Weights of a small GPT-style language model, trained from scratch on English Wikipedia: untied embeddings, 13651 steps.
MLP neurons of a small language model. Each row is named by its layer, matrix (up: input weights; down: output weights) and neuron, and shows model dimensions 32-159. Each number is 500 + 25 x the weight over its row's rms, rounded and kept within 0 to 999. Numbers have three digits each.
After each neuron's rows, "fires in" lists the words (lower case) most often at its 100 highest values on Wikipedia text that the model never trained on; "fires after" lists the tokens most often just before its 100 highest values on Wikipedia text that the model never trained on.

L3.up665:484501467526514535518508487496533523467490527522482484457483523510508480503532450510518478519499552502475468502501526542496484495494497552448480533539535475486475528517498472483477523433490525496488479484498498492455531444481513532468502541503515471481492525473529486542498494509510470483497550515546526465538529514523547490467503536485448502485498515474475503534509506538534477507498
L3.down665:495508507532469519469455522498491519527469501514509466502537497479491511488519516506510522497494487524459495487552488520486538449484542467479517527481476493525466488530488460510514463472514504489527488461469489473491496499471480477533483495552522418525465488521474523548415423508499519530479514482520523467508514495525486506489522437506495510513447504501492509514502498501513504508497
fires in: "in", "for", "that", "as", "or"
fires after: "\n", ".", " ("

L3.up949:526483520522470516463534448504540506466478496453491556509467539485460502531469533511504460523504500514518493470487500508495512526498541516455503502516513498488497501479519483510455534489513518435509508473486524501465507520471460493536534513522503503503508535500502525521510488491481526468494519556474482512502515501510510548496526510546534538519503538490462529488533504483485484514472
L3.down949:490457498506517458495508487529482472538482508494489517487473468524510510504539526474485487518490504510469494493540511520458521489481511502480527524473478543488531514509478505482508530539469515487527538543485520505497511511465484535471513502512515549496448483484501451494538509484456551539555510518473476486489524471553489555519483494482460516485532502512524546529464498499510519458499
fires in: "it", "had", "or", "she"
fires after: ".", " (", "\n", " as"

L3.up204:497499492535476515519531498531504532501473512559474466517542547505530514509487483489498479485494495514504496556529462476494523544493497499485479535516448477526508505519469480501456498497475522539514534520474463530504483481482526471507480499412481460488441459440529514488483522558508542521494516473527517524514503501513495511520512505497518505508505513496505436517528518512537477492470
L3.down204:527507472518517494511499502532451465471502459455486511492485472476498473478477503487513500488509475488478529464456459534515526520479500517518471457529523482450466523475494502518504475546471541497499486485494515491494519480488521506508498518447474464482522518519468499474511491493490495496475465485518479504486530518524537510463536536479478500491496512505546462526520487508475579541528
fires in: "in", "college", "life"
fires after: "\n", " (", "Early"

L3.up111:520521520525522491527542499484493519523520494481485526508513451467483494461535488455525523517481498497500491499508480531478487506476454461523500531514512473503471496463545471521473460512536519440527509496438524474501490526521498491523516461526501483491537512510496503495483463506504530500513525484525477528470539513430516466497543447494497525486486514498498538502450515536528526498514
L3.down111:458492529539512508494467510500499523516457508513463505516451441477490513480563475525492493479520533518460508550509504517504483521488500474521513504495492508584534481518504510502501501497474510503530460494526487483485522471486502457459483505546521472519430470489481508493510510504496526485510509508518494486500487505512527486519498498506524485492527521489495532496520486519489451485533
fires in: "a", "is", "was", "an"
fires after: " is", ")", ",", " was"

L3.up858:496499515469482523479501559499503524429477497526509494500538506479534498503510513527500500503482525508482489491514482477484494472464524512490507502500505509501514499492511494493520547478495489513521460455531478496458474517550579500547534503479516523418507518460530529480502483490554479496461474517476469477517494492459474461498539498512490517458491484528480504480471483525469497448473
L3.down858:485471502524492538482509516549494523523483461498500528512537482480525473509505488521508473518506492528507488518457485500508503451491518493521481511520521534547504519496491465517521465490516467483547489483520483513531451474533519548534505480521493400483507541507547508513459491492534463480489496483505498526504482486457459454486511513557457475491458502491467524482500534488448493521470
fires in: "on"
fires after: "\n", ".", " born", " died"

L3.up891:476528538492519502515482497538514504511510483508505531509479541519542533486477488515521459542588489486496521514466490511522514504498485479535516517476510464517559533488567532475514479507519528518493457539491494483443495489519506521520489470498500476490455507513462478532513508526506513475511487540531547501477468485527510556463503502491482515506515523447497534468446465505488509522512
L3.down891:473574433515507487531523531498485485523498479490506481486505497510504518453509489491539463532517446459497534493486506510490539521443495456489517465524535495502495493480538571490461481460486515517518508513501459535480480541492476464493510493507515447511501537514522470500482495520515559524493539494494470510475516483509470522511503509502488516521500520509480518468520472502503532516505
fires in: "a", "part", "all"
fires after: ",", " the", " as", " \""

L3.up333:461522477471460495525521534466523481499478503474526526495517538513513510516511500498530501589521505510496463490504500476545501494452446485477511516470504502524509472487541469495523529519501474494482458457487497451494517488517476542481519510456504485497469527537501527505513515492460463481512509494540540512483460457483522504469492513497480525485515530492533538536543493466500493483491
L3.down333:520485478514506511506517492486510546474496474537507528543490489503509533540469527489481504479460529501540513515511474539442488527522564479547492471497533547495471536500445482512498452498473503489545534512499504499527506499495505519536538482542462519503540502472507510510470524486517517537487478490506488517523548518453491496511482468535532502526533475514506495505479528518487552521496
fires in: "as", "also", "ii", "or", "it"
fires after: " and", " well", " War", " (", " but"

L3.up544:500484501494523480508498484492507493478517457523486541505494523461525463493471546474490520499466503484460486467494526459484530494480493451447494537476488517494491571457552503528443515517494514506513539477489494489474476463501504534464509513509489494510516526512527524480463484525507542477531473536499514507525466502481512491513506501476484504508491490505496525494476487519513516509501
L3.down544:507474500484495556446442492500536469467476530515485477534528506509482456522487465509511516495475490469490465513489472511479529524534476490489479541490477539547523517523494518511464478491454492472524514471467537500491539494518490520479527508557483530536491492511470510520507508525501536460520469484491463494502480504530494498479506493523492539523466512484526511468504485472478517527543
fires in: "is", "was", "born", "an", "a", "the"
fires after: ")", " was", " is", "\n", ","

L3.up207:508489445501536443522491469496541460474505458527503524470495503497499533505494483495524497517531541526473511520504529508513525505482476491512515481536478515512486486485562511496478495527548448496440484467534461510482486486516494518497532516502481467460475458517495494453488494504477522493484499520476474535503516493499513500501502464533492513483503487503492508498493536512516456514467
L3.down207:497515458467488492465510505500537499496463496546515570466528495478477552556464500523460487540546508508503497497499474519501497508494530493507516428508498476491494480526512537465466470513513440496474491510512446490482480486500506503463495494489493423480467525511513547483488488496501523501570507509550516502485538496533484499515466477484493524511472502498566530516506485494503509497502
fires in: "a", "an"
fires after: " is", " as", " was", " a"

L3.up353:466461489489484433535510469464540494462462483500518458501534524501499489469532534497519489491521530486463513507514550532435483537472508523491511481496545503505503550482491483525509505468541489490503501529562498546451554481504469503480510517493512524463496451516512499495492501505503530460529474517482529538509517525514501535464494470467466494500529505481502494456512469502526492511470
L3.down353:514513484529514452517517495494493510564464526489513533467484512499465501505515562520538517504510455464471523505495532550463552461512550517485479472488523546461474501490477482480483476525519456481474504516544499505520487519484424471446475486477509518464505501535519496494501485514511513510494520529478523570482525519515504509517521471505509535481493476498501495485429518499509488547528
fires in: "one", "part", "first", "most", "result", "it"
fires after: " the", " a", " as", " was", "."

L3.up88:519534499471503474443508479517526517499466512496528488502494491478447492547489491470513490502509547518490527500476468508525509489472489529478481490544468432481511515507544483512520503503525486526531472444515508454505480537530555529497504509470515508458457537519542504495524528551495497484493524532491510515506521476513502520513519491530522484461504520512494495505478454441460479500487
L3.down88:505528511464466501467528489495536515462537495544499466502494539535480468520475493460482504484467509488508476485491486499524483443504478493533434489529495508512480510499532473514495555477474523526483537487495509493483488549521501532499505493481493570504471547491551485490524524539496479488497481493478535499527502498543491479512458538478515500495539463472452483529514523518519478502489
fires in: "by", "a", "in"
fires after: ".", "-", ",", " \""